MLP neurons of a small language model. Each row is named by its layer, matrix (up: input weights) and neuron, and shows model dimensions 0-191. Each number is 128 + 32 x the weight over its row's rms, rounded and kept within 0 to 255. Numbers have three digits each.
After each neuron's rows, "fires on" lists the tokens most often at its 100 highest values on Wikipedia text that the model never trained on.

L7.up543:148085168121129159158105139106124129083164104160145150182160115084187154105174097107125178125080155128129160117107069183146131179148168102153138115137166162184124198117171187123183103150157097157120135135091100119121119086114144130077147114130087146134103092106151131118177129174119110143122099092129073177129141122094136104177107135139203102085063125119188144111085082060124128093107150148109135159093152076123191129132105132107171113091210138115181101117131097134133145143190137060121105125126098100158163084167139130127170110101143146117096108075103093092155019133128094116
fires on: "″", "ro", "ia", "or", "r", " ("

L7.up298:071140163097140125193155115185111097133174130125120124124114103114127162130114140150120114124129139166135152175080118144143139132200183125153189132116140133152072134037110105150119133143150055172080192138091155101088133186128120124143038089140120047107094102138182161105133148148101167159144116144114181159168097139070137109138121122205140098122109116159149098166108094092131141088089069130103167140064090172119139115126127085162104146083117095147125131103116118118119171112122073145154184143111147123146135134185071108127094110137100153217091193154107059126098106130130130125
fires on: " of", "ch", " under", "f", "ph", "r"

L4.up384:174160139113100175094149144150075091152126091166104132117110056151086085131079127166081142082161084136126116073144154150135150141125194168160099148182137118202091195131109096127086071127148173085116097121072099038161130109146146173112112112179113115126162098043117114127151115162142126136110064135154143105142123185135171087163150141153177105143096141130105131113143116103129087164150117133109167103086159146092086167113203106181109104103145165089116143099079104160144171166083112139103149118166155089155141122140122135135153110153050154180144144103161081098120141186147125144
fires on: " |", ";", " G", ":", " /"

L9.up473:119122114136139196115081148072128076107085155185079162104088142122118173137180204117105110049108138130156101075121123126167134144172135142141099053137118169196155165117145136152108109184122087196076119108129121150133145090132055112103169139133141122165102109092178240126188155170137094182108094134124121113143121159103153076165127138133103138107110164142096084137091122149104170144143088133110164156094175136110118145117118123090087098065105141130149060169101110123061116121123156052101134162155130125120108139119162137166083132113116125120087117127172092118169105146170098120
fires on: " (", ".", "ro", " \"", "re", " re"

L7.up431:168133105078107113172083096106137093140143155187061144172092083154087146113092115122139113127073174167132164109117110122101133132074118153159133165117113183113158112140146152138147127157113145230134164113135125153117150151112087160132105141242180148157122107098136117086179163141065119128045133163165135169145116150136150109096105071160159110155067097098149107140099126120075154116121121156096130180099096097121158126150069076150145125157124083121078193140167132174103112164127130125167124153155125140111135027159096094141091095141114158089113162094105111115173086147103139086
fires on: "p", " from", "ent", " |", " on"

L3.up168:118199085153155146145108159168145080110132154172115127179099107122129113111116094165169145116139128132066126107096086170112159183177136115190079117159096118113169199144086129101129088131134121186107142118094131095153126073101081164089142067164084125153135167041132141161164132118057146108139113136146065154160092136093127098151188147159155074129147128111190115166112059086125144151133125124066132161107134100115136137157171134125128099131118127106098114106115119151157130144170119082141154124137109089092136156125079123169199070185073142137103152069143120185079068139126154073
fires on: " un", "n", "l", "er", "nd", "):"

L4.up191:117194123119119133181098099129144113109107151119108143130064152176134155132148116094154158138146134134173098096060130101102153144161208085161174082100062197133121122145127103151113170147115153120084142070102151078122138164108113107153148099117119129123117174131188186128120133119088122247181121103182147121103020118111099125106157116112096145172079135144138123132136106110168168130122090137130110144125139120161156170125138156140120085088187060097099115127152104131176087148095133160098108164061142171088125087135114134095151086139162123159108143093115146137087075089200157090
fires on: " (", ")", " |", "5", "0", "2"

L3.up427:097135092125145100142117106092074120126137121128108154152147127152130123148075204099103210147138178058098113128132078118184132144076120126130097127158113164107158099134087108112167126142123137168094172129094146178184128142126162116154147130161080122136100099064208105142130127163114083109123058170189168142136111125139120090142077101108122160115181187131169072099107104086087153137122164108131154133091115117086126207107147086125143111128125117117117125213190092200187127141100127090100109162173137056174118166121095191147153167077126155137149147127132130145059119125115127108
fires on: " not", " born", " They", "'t", ":", " can"

L2.up182:131143130138097172148143135153114046143113125168177171083157088183065097094131138116142121136112160137136177157112140115151142215099154155112132090170109127082137168094099171116102113142129130146090121089126046101107135112135091176071139159168142128116111111111094167158143114101160126237114116143161186109134153131085155095152122118151117200153123139107170162063065131121099167082153147117165115188137095136096133153135104159121139134128084097110151125162130107116159125120157184058161165126174092150100149072071145110109109136079163149114159090060154068092156089134115112169
fires on: "ction", "ection", "ision", "por", "port"

L7.up270:109155097126179141173135087140146111168138132198122136152115089115082126052090114157191144116101147178102112157132161222082138130143112132107144129140114102116130157135159172117080152100071126102145162125154161128166180120108108139116115091093129135111146085116069143123120115187111218152120124098151125114125130090114152097072155133154116133049151127135200108226141077131151111141079160124075106121143119098076120139117122081145107096116135089135162153171163132161133093200168077087147167116107133118108144124133109170181166079081092135118098094129115071079142056158159133144
fires on: "n", "l", "k", "m"

L2.up295:103199088104151129185121134143124111106035156152102096126087160191108158136120127078128118154142161164102156149129195116118123191133171100145104170136124130092141145046105139130099127167111130137069083129180073094136172155126087126092103150174122088205123072123149185136126164174128147155092107152135118125088123167115146116131158088159118114095040144151127113136124102077146119120151128102098097167128085125186130136136186091169141067104111075139121151120178110127111102145137135171157115072094108118152149099102123167192136083123116141086080167091157113132195068111122184109
fires on: " the", " from", ",", " in", " on", " with"

L4.up140:097128162131151139082106126111141094086124131136099111139134130183109108122142154141173094116142132139150139068130138148159134162118191111167110090093134150210133160121116106119133180110105119157080133194118139134056116143113136146101132124095121148137132115175137154134141171090103125110062084132141050075160112158111195156151158073183161135148070116091152148162167147146174165162068048094132154143123154147107191185162120101176126115099132095097120009161074111148149152093116069155098100132148138088088158104147121127144094098133101111116114122077179118135099134172130047109
fires on: "–", "ing", "aking", " De", "ed"

L3.up147:096180093110144108112144068123146111077105146192139119047092080166126121135053164102153064118171144120130173143114109143087146176138125144132120044123102145147179124097127199074146124133070160167135101096174127148108108118112077079109159091134114164115156150110116129114120084111123105124163131142131113130120099164189149139163162111138116167099149160199106114090194177105089108184132145049131089174084156104038090137099211105106137144086107126162184129187130119176149158120144121146177135136123164170072149158136153100100127105129107105111115129147096138095135131137127143127
fires on: " t", " T"

L3.up43:138155130056100151127155127174136123147156128157120080133184106110070145157134145128126074123149090130073151142089167156118177134098137153159047161161079123143135136119111111121117122120070159111122129074119089056134126112150166200032093090173087131144123140060131155122130121153117116132123129188130064084089097152163133106129171132154166124170137125111075153098142106102144108177158070085108147104096156151153087201140183154149112099072084106108106148154117086158145137129108126084073162151103098047137146120124154119195171105102083168085138132122130146143082141189122137125
fires on: " |", " G", "U"

L2.up281:057123043111149131159075113140070085114177120158119100159202112131158154113157151164118113118128148135098155131089150147092117151117122108191146127116195151160152094096097155102070127111134147143111156069093098146163155151117106057152137035156117142137127155139120193100166102146130175095128110113105106122156121125061106133136158093141128125155121118199128175062122167124113145115098101149134127126069154107139138192104169112132123098116118102127191120140142124089093181162141168143191080152076159101124168095145162149161118086077129155056136189145165175119122106198135110111
fires on: "f", "w", "h", " by", "in"

L3.up562:087162069105155098133132113153144092127120114150113133127151092168137178110116149127113127154109196145144167123053142158124156170130117113192116105150131161164136074137082214154075073197103117208096162162146082138116135117078071125114122162172085114118147147043114112111141168157151155102154113127179164134133140153134151135128099141108100147090133163100125158130149149091087095138087156145074137157057092103110143156126148066114128120117175118141145089128086128159179163101116128121152111162150233084130141094096068105092139171059141134103144145093106131130079140171127089080
fires on: ":", " born", "born", " series", "er"

L7.up382:117171135071136126128145100130183142146130148189070103129120130166114116099104125148161132115184135128127134091093170188152158140108174149101103166130095150131156121104110158127129150155036123159176128097136101098164136101096106148174100058123154124117141096125146192068110095119070191150122066118161133190170145157144088101179177143132094065155114139170114102137096117106088070125093077147142158108100086127046162179068114166141167119127120107150096160126147106148155122155090085150163152144065107138150197145131073099133112105111071115124097160107123152075136162114125190164
fires on: " t", "i", "t"

L3.up367:164158102131116143113069115166157106128112102118130120158131219143097142101125127093127107105131161151102140136117190146155128121180118166189120085122116092176134113125086164149058195160142124160114140093097123072167118134117142116147094086152118163141133091132178124126171160124125173227133088167196140130159106154135180098134176150122094168109071132135147080109159147110161138142112045181132115129111149093141080113121191153084094084114163156093102104106122126096169077131216113132134090175057126109102129076104150164155143157172117165153105083157110118076118087147173135113
fires on: ")", " ent", "ered"

L2.up24:100163121117154176158065089115168115104090169173121113123162116129112066105104189112160117063144112121142145117124161157133169118117125147111117153137153139123220138117132170175129149133104146186117115117126108147205129110093117121128079063170097133115108085115145180122182143122172146125056154134138139151151172132105086082162190145130133081159122106143203128128111155106108127127145143091150090109149092119097169169153134131137123094130125117091152092114139124086093112216121120082084214134122102149171125142137048154162144067058099158147135144123121093072121084112198089176
fires on: "m", "l", "t", "v", "x", "r"

L3.up207:078139019119122130155161093082177096108134119169099148112137101127125159103055085042136016138089111122089186103125173146109172140058116158086169115126137137110138169114080175086059112103163139163126192107141117140113109093165100127094138147143098139123113132149086197084138111168130093115113107163123138089135130104168162159102179133160104138090143076184141152086166126121171147158154139101137166200106143123088115133112125132134129118150050118110123113161155137144153174141151155124113160175181127151147171158091139137168085093128148155118084127179120128109088110104128127114
fires on: " T", " Pe", " pe"

L4.up419:129121144163164149156115096237098075097126102173127162136155108182175101124110130202099170067107146111109140133178092162148142178160068081092146064072176204083149116107161061150121130136189071104139158134126145135097206124179120098141060126137086072150101132107105150113139209125126197149068118094116116129123136151112143113149151071146166112128142110123131097169098062104101147139163162146102105144114132135118084116126111102160099121121109128158180114114121104160111116191116123092122139166097134138150114084167149101126061111097129128153091141105174134127123124091139106115
fires on: "-", "m", "ph", "f", "um"

L9.up449:150139105104143155149164062142113143171041149133150082129144065165153158152176113088177128110166132151091140078139125183108147113194110124083115120082170147188109150151106125094098080122089114092141137109097085110178102085092054143179138098109093081139177132112114161100116108126150159192139130092101108121209120091148124092152120102140187138140121126135145145101125093089068106120170146152102124105109143103106117192083127099147144056104120081122121107152144141085146168163145108208164135125126123155197150133186179131122114166156093083073163157139091120111145083146117130175
fires on: " t", "-", "t", "w", "h"

L7.up522:114144120140133166165107116068201089146110131099132078108141144110100106099141136104112099134074113131162091174130111089095152131111177090126151098089103169082148125132106123091151155198114146165087120129143135150098159170107087099012110154120126142123151164142152126132160129168098074181104149126134135135116089177138113140120131153149185145156088113096157095198133157126086149111157097141122060171119099126102144173157104049133127133104105146111127117203084114158184152123184112147153129108088118110178111107119152143203082092100068169086121149131207044110124090160139110159
fires on: "ing", "ed", "pt", "ives", "s"

L7.up485:151101152116154158107133123173165125099123155142099126108227152135124123098133193138125160070151155153117152145134101125146132123137094157112119056097136094142132165072115099088199078120124117151131174058099145146118201133113181151145057113118098092157072103140165123123087105127124143135119111184212187135117114131115073134121085127136130116111143116122085128110175171121116105141137126106074139134087127154110064104100150062183131136116155128126195115183152095097156181139070072147088114139045113091148154120152031142113103142124171129173129169112131092163152161137153115132
fires on: "h", "\n", "r", "ern", "ch", "l"

L4.up459:152143139177173150077122108128139155098151147147148107135094138120071025096114121165138104152120138136130146140168125134149147194131153061146120145113097160150134161109162164104123093094087111184096105106128105133094146179110124124104092141169123151178124136092103177074173113117103040172144148105133112115133124136123125134219144113167168182118143158107181124156128109106138139170165017143144063157089110102068152150166134078149116116088096094133129104112101092154125141110217101146199178158102087117101134091102109120143061081085122126187103140126085106105129133139114124145
fires on: "ing", " football", "aking", " gu"

L3.up431:087152132126086156188098103142127101121152180118134101149087148133147166117154127084166135151144134111121113109109121085170129172172189122194111092079170165104124093044032077092127176101085107126137151087131059131128112186153149172114121140106077088151117161093104153097146170117143081123162098127104132152142158164122114102090088122157123156094100114097171139108116115116152144121118100168108093156134100127103131198189143062132126140091058138132124125104127112161096133183157171097078124127064198178126149159131101105141090125184118179122106172184199154113156159142134156121
fires on: "ite", "le", "ie", " le", "ines", "e"

L3.up208:138162126079143131182099098183127085147110112136137110093160158105059137162045161123152073156105125159156093143123098118074155165111096157121117186158114132159145159129094079097088136104073164081100105084142176051211149122162122141136125062161117114130096129098134142114137106138114102137100104132117109201152066160174118143130157101126125149178134128131126146066160140121129056121122128116132105069068149082139102116114185137186083100121090146135123152210104096137124130122136136109143148129101138094129110171185181171161116083144041138118128117104163141190123142171131157085
fires on: " |", " to", " 11", " 6"

L3.up139:076103061096164132182065083085154150091139168145106116093176169105149161132145199082090199079167145127102140103130116166174131115129161146144138098112096133090150100098098176096111141159111111204163137128091116097164132183167145136149075128126082127119129095158125132120195134178141117159133100144175225119126091114107176098114161096110095170136131109109131129146144145107153101118130069134125142148115052123114062111049154087171131136158162148117133089103130093150147166096102160140167078199081112111115145094116152112166109150188098143118089102098156112151148112106180124107
fires on: ")", "ican", "oung", "%"